MLP neurons of a small language model. Each row is named by its layer, matrix (up: input weights; down: output weights) and neuron, and shows model dimensions 16-207. Each number is 500 + 50 x the weight over its row's rms, rounded and kept within 0 to 999. Numbers have three digits each.
Before each neuron's rows, "fires before" lists the tokens most often just after its 100 highest values on Wikipedia text that the model never trained on.

fires before: ")", "),", "–20"
L3.up204:472454515508503504490503442494567545459481505560562459486445408522447539423465481477472525490459433467512379549536499546468477550597533563508559484492591463457514451507555495476440484490422477511554553436509481519500485412572459527463524590498604549592410457485489568552539537473416512466512525564507622538458517368506488585498531605529487478571448493400505547482529524510467432544459414547519509451447457378459468462521520504580556479500542658534459537496617450565472530465494517567491490488497410583491478543482573496446490534448501488555586463572613481481557461516549402494
L3.down204:584507499510514536528515607606517492477452514513492409490600532485468568481498374527501471464487392527519603530590410550416535526590412516612518470483612450500565468485449426495444478497523413423548486566521443432558522523561471481572526534511453553495514463506589477415612386476408467402615474452596507552452485561489580502568415463497544462436497440467509484472568522520498473459598519495511473480458491657466556446542561499525502538534609557535520426475520542450451611446474454481518483485379428576512503552520556611460441489530544465450470431560518493513492530463576506466

fires before: "et", "ive", "old", "row", "em", "od"
L7.up661:536444454452541429505491507580449456506543500433530482535511562456501509443533499530561501503486530475467471541473481533446498455522462566486534455393535453629572535429462398505469510489588453478511442489529561419441412503472462424521473500494471498439396508541408397547474595522501518562476465491464460637456380448494550526436507585579481418485456467389536515603483556521460436626549541453508490512479414464520567524575520528431479562462564477499562530493522446434551513603455478494525482509525542479533453561460463486495568597556504503528485542459514419591496587514563522482
L7.down661:489428561522487517467472462422474537685409490493541489495537542478524589518520502581545540467527514495535454591457452496494534481488483540549499515506541401572551594557533534541514553528489562474448423515477535606503540519470463453552496603503570580536426484467528435523510456535523483502449513519512501489462382496493441444357526501504520477513479479491460524345513472526489563495468439542513518631502473494505547486497470514497379443560525536449636560430417542456486587440490500549481398502587503526501492493538460497534497456369537512472559558580498492493465551508430402465

fires before: " |", "al", "ite", "ate"
L6.up1015:513415516509469473419547387474473599501540538518462550419489476454465494499541592497450502506584530436456526474482396503477455525623499608427527516475508513494408533466496505537559509491511475514522544433589446537529522408450524488481497478460548399496574495517527490475495472534525588530560379473465509482408482528488531631529577542453474488505403522622516534497565510510487567474516525505512515459535559414476493521507490521420480527492494500427515496486527563522426510418391507512431427487481450510539456553517474393414511537533584505406565512401457500555567467494487483468
L6.down1015:469478470488516548520473500521404483535595421490509446479497529453451590575552479457499577403521507528588539491519510529631473459463529499529412579537511527471574504481515505498509494557473497505455401486534496443410572542401465513475544535512572430562510490518448487517545493535519452483434470467473523493501447485518523402423520513421449469503536541425524465538516498568640452474429545436446490460500448429564416502417599493636479539407534511524456556490550516535630571506444402540451550514466526492517503485459548438562443450599471451549535513561553602402552482508554439455

fires before: "ed", "e", "mon", "ing", "mission", "mit"
L3.up14:620436459436468507598557513605509524560493452476417476501496545508527477501452524428521560490466466586496406496422523507507499542431461479425448498459580458368569469547459473463470505536457429419495501457513477418411529411466482467500516534507551561506454552491516551556555521437483489464497460561463455419468436496462485509459519484379535459490472490559509467438439511471556508496454454536483496459455482350486465493550559578592577477534549452619465506474519539538457490469593469409550609556548555555502604461525501595602504427588488573430541624577502471479545462564443496501
L3.down14:558450518463502573432487466514503564465465518481472495556567490444559513454540533546514463468649441527443562525511431375496586631453446508459461406507498496446558566481534454368462483451502559528625497483480406482496489560551535547445528533497568465466518468568576562510547467518505511479509493583510541481470532471520520451604471472440517551563443503485371544468491416448516586505415488507594571416539453420426467483481411486498501474460469503502517506453479553450478514526402607549434484516500535480568540478452562489614533564561513607535488489465557450389541448491570428508

fires before: "."
L6.up1088:502484428468469454490453481483485508506534486447568428518558502464436449555483533464411545480545355520534536537470526524534580508572492542577515474481465478506471473573507529519554531496564471490564532536430515438588521452520516556477562463589490550571488451439508410442467529482452560426587438457547511614447544513500504471434448586406508595548481421480540479533446531522431480516491540602483498467432463501549443506524513513469525516497549490555492438455524574521546498447503511476504510588517484445518536455620487504475607546424525406548506475517487480577521436493501584473
L6.down1088:389507533577418463480478429489442491476526588491411508563502512410513491504518514552452534468495433589365419521469533481606485477483572575535599490482561559483536500497431495429507480528403597549453572456530560469540570431520481486563458489507353444456454515523485436571357524464586458540457505547513453518436545506498513457550487443424494473493467542516498478532451541556498439406504456477452518448461437412460465506510506542453524560503588480537469526546499551574542519544498478451462456494518488518439523388523381487585569566454543541498551470472474424513527502445464545475

fires before: "\n", "|", "-", "The", "("
L3.up130:463521486463530446601470519544479381570437499468500544586518570519552513412562562477513465474479496557569483452521476460497470534444461495520452460561576477547396511360478477472452492489501490464508509391443527506481604453521612460512444518416516439582590500467494481401452451565550525520575541501483431512537484497477563443488446600449512545501375477600495493482472500578588493546482491483379503488429516572482454471544562519455617645525519503566546490436487421469476538523509485506433478480476532520447539505484484453564464513489580517541503574512497508569576494595571506393
L3.down130:586486513600529451512514452465506623492399476496565419505470433451429512546494505506445398524444434433497510409475552524505452494530576476533512438545478511509452453525632409429583562520544506530510464512464443483512457498513446526458462522517535550568528578432501618470497546539600515478486523467457437521516445596565480589479452511534595465547451542556554483503487449486555476421502526513403456486501542481457404480481581554518536471482440634431460416455487464569514449530365595548581535450514533487513585454528548533485473451417446557513447552598499544415543453543481492422

fires before: " ", " –", " M", " |", " 1"
L7.up1173:518480478514460451483514540459545526436486452480533488450434532558416564522491501463512522560523422384460597615518471491455548584523478519548574470493503453501512411483540511485463430452498459496499485519500483431667575461489552554534527479437496476529476502556511427430535517571411479436571583575477510506479513530495498515583464440474520496454521492449512526449466441402502561468508488511519511445458546524483523488544488521510454660507557488496406485586498579434428456537568509552404484559466587421491520443517398529553465461569516510522476512353516429566601498506505532504
L7.down1173:532487528495524512483406530480526526463556523443496505544483528426594517530539474435539566481500539480476515594490486507488517558535510465430452485443432482567461525530422532529485570481447498537474457420444493447445535457495479448569440554489470489477450512535582550494505500534416524550423485548386512545510472438482479603444557457432471427510549560548498604523510515481497451443494464512452530603404489511469438471538581606563534448490513594393343453454547560536449500421534492479510541541521421505592454567382547469559572465532516440458472451441531497529452511531467482524

fires before: " |", ",", ";", " vote", ".", " "
L6.up960:484537533492525479451507478433553610600483449541475519513485542486388516437436590513450478538599501507453518535410583547530537588507450478526473511584510498467457537521530460449549499548507429544494508442556542483549454457515420542484508516498416502457436486528614587594468556475565483568504480497462670502442457544505471616437437480453503521442476513524560503482510503552568612504502459565432571457524431505537421511474491471515446516504453444487542593513536597475486477508518527459509510511579461485510460643585518505482627472519481480556514478451456581571573475525411489521
L6.down960:532510522514517498461508510586467420542464491472520417561481531471506446523434601506437475523510426481408556504521626540495504469494503367550601522571487511491449440491487512568473532664504483561532516506523473508474497454516584488442431544567442474414429494499492616431519496513447430480506496570526465443519564522517460525555528512486434448527496420539533459571480469478459370598483516536523500457522556557456497484494509484464514441468448427553494555463491463440554512567664534472542466538475506430463406510436545471489513483504415492458519503434460521496509489573404454549

fires before: "″", "N", "′", "°", "W", "E"
L3.up1025:455555533533508494450505405445502486459400541387499484480532502543493492424565402450531561507520457467465588535602503505452429391453513522514582479462546481578421626550598477454512441478537458436501554357505537490535449449466542495463550470368517536530463486513562454585480532566455512523583517629534489452530464539477514387491404524473483491418484494530446547467577525488530492464470494454466524464486441510482567522443398496537461508487553501479475474517528419554449551525503545563514561507406449601485498545564548535626480585493541492501578478488508628536576415447603473495
L3.down1025:484546537425496474480483432562455553569595482570392519595416422459461507512388485534544473502447555514408475547477550405479539577422513506583546476492414504514548513486475551505506489514590476530516486412531487534417490502526441558516558470515535516443494532466445499490595524481571465559437514572503510487517392518510474516418515501417506581558515415529386552561509572439401391516460591513499469449454529516451538485585549504510526452517510479530469525490507558527532477492478506527386441558379481440498454603544435563439474499480540508543452546467510582539465492512476506485

fires before: " |", "2", ")", " /", ";"
L7.up214:516470502560495535575528426474542487544460554516478636467545457461493527535509509461465591547632499478477473534484455468465448590489464563426457423482468441499415530506527526466469568384479448550480448424499522590501550453518478550564520503531527541540541552547418510471421532507421486550528541528529544498494545544486516474473542488485550497516459527515527497486474484579552553445507435571465480468525464403554486521542454506519514453423527551588372591540533583529511413566581523568549550527496524420585497462504527578439442437499530609508550493552533469543515499505532515576
L7.down214:401465448508543556419530461465521548396515549503520449451557535514496583469531479517562483494531537467494507568593536535495448472509466519442475463543477473497581542567511486528520582464476508473530462456531446489438507509495499555572405586504578495515441544458510445504468450517592512558525437402438399512493434476450519443618606501491542536433432517505516459543579456550541421421471459567516493523549545460502551503427536479541541512523494447412478465445476469510480509476412465496450475505479489587429381511435523506498471513559531521425518419421492552458459534547429492505

fires before: "ed", " by", "c", ":", " Su"
L7.up615:595508478449458442496481515326550521481498460510633466508573490489543422425588491566496484462518501500527475491413466552428573417544510564495519452477549479370472525575527494463507430511467382536501532403427514535431532501477550544522508463533504434512499470515585514455569534504546529498530431509554571466528552471454522465495491512495509472463490541418510493477527571433557500472482496603445549475466491450477511523475484490459555578488511470466510461386377442545512434453526571479504563524529500462516622477564497570528534463456484496551490536457577463483641476454558565487
L7.down615:511507579440484485553602516524490509420522541466492530471576477442531482428550499499415464587487426496599401462572396455571532493496493540520474407511492433426495494468536464425546443450457527565490444540527558497480481481475456467453508460490499480515528429534452612464576512375442498438501586498566471549551588504481586439581545516587545547520536501602539494423444553506500469506427501563505461373455426499446457476507564437544487514548521533448468547549509500462484534441483600519550460408486477526628569553492575468488510434434524513592509433442468523546527458462498558515

fires before: "\n", "au", "or", "ion", "i", "on"
L6.up871:440476514562507505460539505502517438534541498488429620458479584544400476523524494615501508490451433565460478527456476465537518564507462580519467514489601513505415527532453438641467505417493419508442517506502496514490450405349526483449578423543479529473406502458509454533480512512531509544581479475447459506469412474557536556410558532462369476476566514526547498517525453507557489478458535519532467463526547538477520477577575513565411467557466488520405527495473547465443479519549459480556561477519544494400493479529426513496497482566525467443526506497517523445576469507474463560
L6.down871:561486482459533515547534490538465467551527529500458489494513483461506449508468456503531499496485578508559580466552476429496472536509522347430533517495540454617512528543582517464521471558482541458477558508421621539582538472460459506449512422493576559460496460514475565437500548503526471493478474572477489442545584549462541567624535485487509562512511528449472623478495512498469504466561543571496526432545504427438493503450434460476509524471334470562559470502400526489558421461616503500410538503561581462527557422472449504467574394440532425507430479484453440546483535500500519575

fires before: " |", " (", " (19"
L7.up91:481550501464515402517464467556509578500491532483470555606549515599396581541590540550434515475496485471483413452529442520411544505568428539447522461502480403561498563431514484578475530537528522541572534501577547585551435566507506495611450480433555522574479394506514505432467585511422491550594466552448493565434515641497485465552494458453460521546469499503510559554507472508436663602467563479557492454557579448481480438507432497482490549470538555482510522456540502404581424493460503542464446459542470308555506401443536577465572527539556510514480518522492542499531534616473515495
L7.down91:610600442550518519474506471498487500578534445407443430342509520417498526555490592420635534553576434511566532513538563477446487499525417461453476535500432499490505555489447541528596461547538454491413396526457493472485519469489444404349578489595520434520487410485542441428463435455408587483505484577497510444559547481524449495505477482527440494483446459514515643460533543523507505421568482567489446672455427478473566506460488546499505497517516511501523523458472479526501486466504439421508546529487528492503512564530494507519450440507554462544518478488470391463437529501520463496

fires before: " |", " are"
L7.up957:456485469479462504448517428553542511382463569471445502470425422574474493473539553518507596538585458482562523637473475553416506470501529513513504519473436512613481468528491534476475484491481426541560594519527563444507484480569532451465465535422527470532491526568527461465514499431542528471470473492440397530452389471475480442511556508523480541604538515584610552537462564594544556524610463535552494490420514472496470459473530589473521529536490495541499522511511476551494388461477574530471520479462424431615569495581487534525641549502609515502540543529534483504501480499511512483
L7.down957:510480517461533583447468460445476538496462531611381543596498517452551512401402487533488480524487588444507516461596533420429393570467499453559472503527629441539496473532571472530475559445500486410380498535534473478395517492472453447512547474483501401560479587483526602494534541594466389518552445584532527425575456601474551558482491486455562401423455575463546528437428492504497462455587498562466572561550429525507426464508531380499495568499492451467453416508544542504472532439469466546467419527481533536556473516534460479498505466420442534513479490427528565478549463444485483492

fires before: "ed", "ing", "ally", "ated"
L7.up1093:508439591509485512635525490638554610505503485433441548422535531525505455514531448511511415523554464496582536565393497557519462632517490510501427592495477428510541544521476421467482535464472446504538481528483462567528404474491460431462420549472488461591529525520459467479509542429411502451538480565514575467490488438493542438515510475558461450445448511527518497445465574521524472537477509570493434487498500510464514469591498545464543484540443431480607504472583553578547579490568475416584541521517583495603605525490458483509482488512527454495490509525506603486532508517567520582
L7.down1093:554474436472458428394542504508506548421518619547405484522583552483473542447492492482481483395523516485536558540527509510520547567487561506556474511504543540453559534554484432507442563453494541526511541502482508613481581536434533409465541518568503436372506396487690516538541491533497466466545411539459364521465441539474452466482492528496391512494384422578522516549496547460445484536472493499517531462633507474471573508462492496456504491574537481532520523498556431470600522549606462487521489474531495527523482513579564442587486494459460501574521499442496465500422472512551483510

fires before: ".", ",", " and", " to", "s", " in"
L6.up227:547562543508447376505513488564434529521488582544484505503489537385500425507551455501479467573490521487510448411494511622561488486510477531555448417436500512490477493503471399513521458524526479520524505513485472580547539461516555528401559587463520563533453445447580577434441446487477487506575467528459547516471510510421494530590532466529507589484526519508512504533425530411495484462506437456478508483494448511512463518475525495450510458536488485478483429493494417598558498533476452467551388453487485437442508504511529614399522528506539482533421657520573601498472498439581580426
L6.down227:546408432468528553466562517512517487417522487532518487571451520430548443467489519538544488467427511507482489511465533508546465550392470538539479512510506447480571545543434548469477602468393564501503494489556466509397498482443425545483517538570586484518518513473484533539475458494565483555469518498434449588441506565520516458461465494473504509483430538544516474431552627501477457586481505465457527770513412512473466439441538456508496561506535518410404460497487459443510533460551498543547530513546465459439460473486414466539515472521565565516496424484446442552542597541452551482

fires before: " |", " (", ",", ".", "or"
L3.up679:465476470453533434461576533600491487486458510572442482448500532503380539510548570472411581603458473491425554405465445551431514425608512565390585366384529438512550515461483489495538562592435522561565510431477522478471504509508511490498513557519575517433626426596505511479501506516496521533520460536381512505428549485525516460552494482437457491453459488484563480434482553534500486537531460556449510493504514436545538480503553537462458463501484587573516457464486532405530488479537617511502493560536471502585499502512546535501556423543607475485541525588522457439592518545455435507
L3.down679:592529522619506511521514567527397555545494526492481407467487546483458506488397460441447500502515491554457483582465571494428508549556429520454510490507563496373574469566549504495569519521398528514493505477563570552419470510545536499509540499495517496414610464524523544498588390476469491543496492516463488466357524457463415419502553521556561510531562438508555583562550521498492391425510446414466531509554575615570483494483521539335493549512440536431469442411457559488440545557505440521439481445516447532476482556547476493525579486418427511504479440515560496521443404584369563479

fires before: " |", ".", "s", " in", ";"
L3.up738:538530500495587441516480614449600557480533491463546484571526478450455515515421607507456466407444542501466530502442547551502594440432473467540551469550458496550525460485499451552442548383533521402542524481479405506506560571392485496571504522507503461446554559488497411534414542547594484452486534454560454496587424485480523508457451594437563477533522470561438543462532523433440479469490476505516506477501560522535512524536511489422546500526546501478503455527566497538477554522489511442502459464505493489550491560450546479437498540425528496486463517551404558488460448507468539535
L3.down738:480505510468571479437511520504413495529468545462428437530508543553492569472549444557460444473475458525484489495478402477460521517448495449501442559475573461481421547500410627518532430496501477437568522468481501494483542473505538539471646401482457454606532500359413566462548556539510571466513531537492420561514516480434572489531521543480610571571421504502478490582506420542491439594522495465444495410453467565522512484608547532486413599642459548449430413406406538534459573556471552461503537544431487500561513530455561501463476487516506528465537515427500530582461452490484512502

fires before: "\n", "-", "The", "---|---|---|---|", "A", "|"
L3.up1062:589558505495571491532533480544400456567390476422501553631587543497524511462537571440501461452524514528494520435468510519472443488476436467455457501587531491512547550471434519510445488504527532514524473383563490444551461320546522519525479572431619573585572532520487556465450455510538550497558485510516443420538468521499546422409472547495498533519466499568518501456495477471558502502471462489390496498433484466519476521471518524435555658579440507557427550572540435476459498492572485459536604463597471474445567571443480535597549503524563480569558557440504536547503528567505465405
L3.down1062:539487492593448527617480365459491654509384498417508479472544465522409484513513500486479532459437460458480498465532497623438454527541519466501549534468454541556493444497546464420502587463465390488573482480448471475511495531538464566485528563485560450524519624500495503500489560558538504470488522542510520517471518546541491552540419515517565566566523521541424527568527493441501553449427544591578502450456551535434475460479587483465534499514453573484480405439500466530565467462406502539541500460522444448556474518520593492463447478503498576554487528545524654466497492551518478428

fires before: "\n", " (", ")", "0"
L3.up266:457484550437453509474419473567541493582512504550611437396508615541543552466504506518458378448515467492478539516486474472571442537465504558572531435499643467498530561528513338495523548441468444443459557453442436622359576507433480526489414552522530520414504558540513498451469485583480538524468458531550494608437522443421428511506517505429426443505562470494478541467528483507513478471560428549485581471422440617513499499533592519489515545487543510449520448433510431527497539541621495518551502478455531501437539431490548541530455540488457444480492504455482587529523452506603462440
L3.down266:544477571516463419491457427498556602454455527584454565448439620506464480515447487496491464496514406453411456436468536611519504564437513630476503434442554435441509529521479523456566567448492503468537493486504464651495582464525463483540532530556487432559532541504481515493516558590568535469546514429405502476425439474475511529489473507456434596470452563484519513467535432581399556513540479578507497406502466624455524500505486532522442547401469503473421494548565532596535547474498462512457543561528494488489558547562514492468569488541477443445441534426460569488426495483450445458

fires before: "ed", "s", "ing", " to"
L7.up1472:530502461480473458498532467562601512532551440452500601553483484439491464505535394419506553475489415537525404412475507497555500561605546474519552479416475492440538506407545434432545445482439416441495472472447548520499502399465477576545399484509492534575512440467548479517550514471509470553511471514556459497463588484521555439490414529517502503505511491518578467513530501553541509565493510565531505478424442492556578515584502549504545630531486429542518435435450465523490415636465489561510474490535601433478551483535538489433528492608583409501367526499566492557488474518563502577
L7.down1472:496558529495482462508510523418565432449518537567546454483515422541463585498481436506568499413544483556464531481527427520509529604452581488492403519479569374482503495490458570543424405481415499533529467575426573494430538551510514444425492515560459516495450583541525553596479459474537494515502552582645505418470456542464365431492461501459451410417545459468472596442525510547531489497516441504452452532472470473483495466441587477472464517449501475492454559509575525552477562540503542485534519536451489516487542543526531554562477486537473549513507444453527547428572467613582528478

fires before: " |", " (", "ed"
L7.up1135:508541545502479366537510454527484498534454570439487510528558629481450563544495435535412476505580572516411490550481414506481499511489511463528494499499598458435581543499409467424477441482526434548458560503494518499477568490523519533586533600533502539481539523548487480510560539540527465566400494572504439466437426532478501470452413498518477491540392476552498514576511498539631574516523541469412567430464484503457460511467467594526399516493465469493397536532541586482451479470502464479501437473510475462497487561496470550550499482514488529485564521506547566442488414456472559460
L7.down1135:512493574531546524539572513554513469482524441447490463440453454547494504518499533471494590418562425499545528452375499527548455506537557528512508511498443652530494522518556423497430472449509473515456437443482468517495502555463506446488582450525517419389491492579518526437449475467506496516464448449537467568564526440518398467506509492440510462476554480537475466523508558541454465596461451489601502559511489496590498525632523584456532443502531509416485468465560428442607475481485509513511567558419486471506532540500582445529456497601474490574385463485510490466522530548522467479

fires before: "ci", ".", "il", "ta", "lo"
L6.up902:513512452441427494492518603411472557493485505512485540537343493516491467483419537542479485481481468554508534563500551540547527461444486572541500537575534524390502533477525428510414577427465551483556502528446473443565544501417444529584394484463498512497548487584549525523436493532570530550412479448556518516501497463415556493443529485482549555398434468453405539557454549429488509485462424540420566469501532482394503482472523527539498540520600576412531547494514522469530467464499573487518471473512580489524514518503573427480469462631529480596554522472557496456433624566529550533
L6.down902:505546488526476475535474463555487436534512566524572533593537469489533496568592596494521475474481589585491398538571567452505622583506477529520487515495544501508509535550519469506440629469515518548419471509545536419558471415490506460524419466490541440550506454497534509479572500492435457484531413400482390498385569517504421555491508451531469495525494498496566543467557396472404494590526588425546385484503526489553514487473574467516507501495572491566480478431405478503457535465466538457567552478410436514485562451577409525526505599448515590515509525422459485480431566510517503519

fires before: ",", ")", " to", ".", "–"
L6.up163:497374486505421518466535421481535550496572563465556448464491491519415554514588610440430591468541467434515542448524465466486462494455448497573481504499485510561506595502482544561435476509549431557492488369503492399499494392567467506500575567490474476463459543435560533545477525422512525522579484516537542524409471539407517536495520470483400494535460536505542454463480587522525426522514490554444493490515418415501475464446530492447591538479478530640485524484586528450476474545516577467477466475522504402497489504538599461510517582465525524531615517530486510528628433498556409613
L6.down163:472598597470542568467459599530481606561469517561500465560543475558575517500518578477504421467590514509491503505427566530479577585515495524571510477448575475462446447442469449404542425501520448477476590573499487523527530467510553449416439535427484495557478504543484474478448519559527369537543526399583478469509598420418435514511537583499590547524495439480537512411542448461507425497543485513592466693485508484483555420478502425529508468560463469480468516497463407493498445487485620495551502521452504459551470458510510489432491510472458553455541555448522452501581491493488497450

fires before: " |", ":", "-", "–", "″"
L3.up84:497497528489491480415508533638443435514442523547527474426500392471448541449583481539545523528541436477502498481558406493451474440538463551513510447479626453477595501474468520534487453567493554438495567448510480481555563421405591536500481515555513455453522515534600505506423533498462524538567536548506529490542533442451445468545562545494528500414445496576493530437539513566580514514455440536523551466473440413482602515523512574534526580536432628512551452541488501457497615526516542593449451520499501565370520485430553507560459473452505577522563464464516489537584477463548517557
L3.down84:507483486500495476435583538460530474604520472476534493537544475529527549498484466518543473536510550534483469502520530553448426605466553516478461630492487548456529469467510401514415429454550494513463480598527544442508500501583471471546526480471444451528443416459633522477455566523574524483500507378497443497505520520454558455461522468470488508461609495443472508619588478563406482470555471488512495470454518569485498512442465620469518577612610506508533446483500512498498473485505399458551555449576496510516511416517509558465557446403534383470550453529556534600442522486451505467

fires before: " in", " on", " by", " to", " as"
L7.up895:533503570513535479528552471508530537536490525509522509470470496491564461480473441431472558483555431468494531505525492512413459514561446519496434397515509491437499614470574494560509413543424529451631520452482527574497452459443459499550502538552565466484500423506381541559457510514476575473554505444520530505433502458440524596516462537486509575480411455431580572464537512485542443548488535578442520474482480467515509465550619501502590573523532521460423463461528493541490498523556506470511499507537535528449488484557580452465495585454479476505406519494490469472531430549523454512
L7.down895:485476509472577475436467505519511495375423451581440440426506507516568523389560524415460477472485462427612530494542533530436558424471499535537554534565506468421326539568454411445495533438452555495392460515563464554441493555471419485453447568495514517578514505452573568488516485492446501499490521568614444523492482540525405548571507317509555521539517493562543489493535536537518485466498588470481500496512624593527452490507474401578554575535446429556416436540512558485523506581556525463508431441457500512407408574525463495553436503470595539560466541529548551484547446469437520504

fires before: ".", ",", " in"
L7.up1075:490494470529510368467528546492459527513515501468428438477483509553385479553577550522514553605471496510539503487428528648475522466575461524482404513493509478498479556505454416509492443523580467537424458499524483550558413536511514532470482541473529517552482363472507482505402507491534456533585550490490484485523526501383536485494607522531466535503521534460557556476539511448470543506521432479515562475549551435433505441499557514547472458560519568503598488474504455576505506526421503437461574484487443426544466405465457540439552422515523462417468691492506487497521486508604484510
L7.down1075:471443491453410509432553470430416502548572493488462450542406548399507474541508490549493523531460493544535445574454540474607427581436485503493533535512443471394494458564503506427427532439496596566489455586554481554423479460476456442498536459464583433455514568481513485605381567477460462509496468555448486525495582533506541454450472413497434487483481542493507469437443616517501534483453493443412601504584510455558517507439543476481490475438560446367409553503525467609508493530536541494477479453542557501476494453505376568559588509476623495580394447473489521520567534471559509466

fires before: " ", " Party", " 19", " T", "---|---|---|---|", " Total"
L3.up576:494546550520547542485414561573507463554449512510589480540492524558568521410617493502482463457512519436499495403605441509466484552589457507509494525492551470554501478459384449486427425555542493539516513341443493569559532413558472570481466592509538480441520502446591468555401503510490527529538574401474533529520463430472519510393457504508520519428468482576430540503529516415559520530460507497536440490532448554546535478525495546539419568482511573542540555500567570377461582470585553551533402541517488499448511510502532609595458554516480477472545483540609517540478453466526473483
L3.down576:492566442511540518480595425451447493628523467531457513494480516487552514482433464506464449466561504492489567508553534519408455552465515454477574519522466445445426457448448479593459531530475680541517482543521573462509433563490482421548478454573509620465490606483510426472404405483465504515488500459455467497461542423492460532459461463413514404538552539481516576602575484453491468513516522543528460445552533514559436528453434487516472481569513487481505573531502536537488441493559394534472596427525468514470451381478508496545543461446528486527490511570478406522418556496556540446

fires before: ";", "."
L7.up955:489460523516621491472476384458508577510501553541466426505526422458467488476490479519494481460513484602587506497477442517451495490453544507498614476499421433483485522467528404579426598489410478430447492514537487531556545558517436515505530566541591426559497507518530529437530670536520542546485500464524484539530476468503459435488499600495458523506547344463490480548453544484558523530509562520494536421476401441557525483504573629496531476542452486526414448510421418516494468487473513361457445553439540574542507515570424485452495488486530508493574561561610570511546440472495560508
L7.down955:476439510545492416564507586483475473489467510461558543582521528512588509503481530502491522505464477484455501369427568460504553583476396559484449502430564571486523459483434567426532446494569449514538497485495475461459433410458481435491488511426477583451558409523493497479441425472579436488574501553461481398360465508458546586414400537474500543563503547466561502520534462623459568444497469474442448503512511502456481509457542497459481560459532535577514505537624535503437574524484541484538515476463522540419514536382501483550520494523535469541468482524432499581438566588509497519

fires before: ",", " the", " he", " \""
L6.up695:547474518509506477481502460543558586499570513425507546513466471488385498366581499492547483466497517523507424505538451537493465519581473510496555428373478531553504544451437508563528506471453492452443544490478527402475523541471536464518473524450532446501520526515536399505482523547518527534469448483448528613431491461521538520511584508506503471502536471558451379605498612490485525463509484557539436493448444524471531515482530487393462610545574475592450500476522517535485442410441635520524464545437441529412467587573522539407533517546545568473487537606592493516528486468628561568
L6.down695:485532485507473525542557474610466576509393564448442532426562464446508573528492442436406478525511588492519576503580422562408542556465438462538515460494475489472489495535489412419519467494567576600516454612464501535526468561542485522536541525434538529522453516525487546578474485468566540525533566444516510480451510603480553467502543450561443654473471465481533561465530522501556535427535471465575493453463480532528487491466535526526454487502437522536549463576484464537550422463469469411442544540389478496521505563537580534445524575459456523513434514441452459483447441540523486531

fires before: " |", "es", ":", " vote", " "
L7.up858:438532454545482479510572548436534558503460591513470543512599479538563478447499462490558605384481503558470552470495537481425518520510488518523509483443505491454389488478470518472477521448509429405542578472436475596524492461444552501553490471465496441494427519511541463525560566519543607473520489466423461511513578410376642487470549518475498462424474500483545438572466478512530505534432488512452627468548466576471471493558460534460578603463532439407559490517440496506493496494446525480493459478584551501468488580532570534516521545551510446437462520433567564539570582414523476510
L7.down858:462425551396402514340478583598571541623535556473560442484578518525569425493550476430526462533528460532498474567595549410506426402475441508430597467560587466469513490543500530527569500501460467536530463500470475502561545506423500565512540508511437443509523527503537597497527460495515497542480471517534505613464432477493530472555459394533553501397636467464498540458442551522483531429487517509547535499472451569390493480434500557515449434443521605536509453431469555475518452507473482555584484531486484514437570426518516405419519516533504467498583453608521539520479467605453565515

fires before: "°", ")", " /", "″", "N", "\n"
L3.up173:455465470537495475519433376538534500472473491472507545482435576489483482451602593496478483457546445476461527443482437453416466495508471519433475449514539457481529557506412417516534486515470443419502568417510559528506512437561560558401470440477605532506495484485528419539461552499475553531472406447459433543518503515453505386541461502504537518523418490575427512479513466486578466455494473503456543409516464543480442510484475562559467567506477515498557532584581498522467502559444514548470476430630511516444530548467470437528521568543533532488531561509536481494479464506619510534
L3.down173:438468546488534475525522452550463502536466507487414629426452487473418542505454496466524523451567529485559496553551583548509527560492404567556428591422547451461511563630455506490481498467468492504424518428571494564509564457505437487456573520578403521500574465414433570505492486571457529503565478509436503486485585473440521502464520540472512469469533435511447522554539560567461495469492419577438536446427534497544510516465510467444551588528572513510390471578436503554478526550406530515441551502411435537432464540574527561606517523424479544514504439486505446496539535555475527481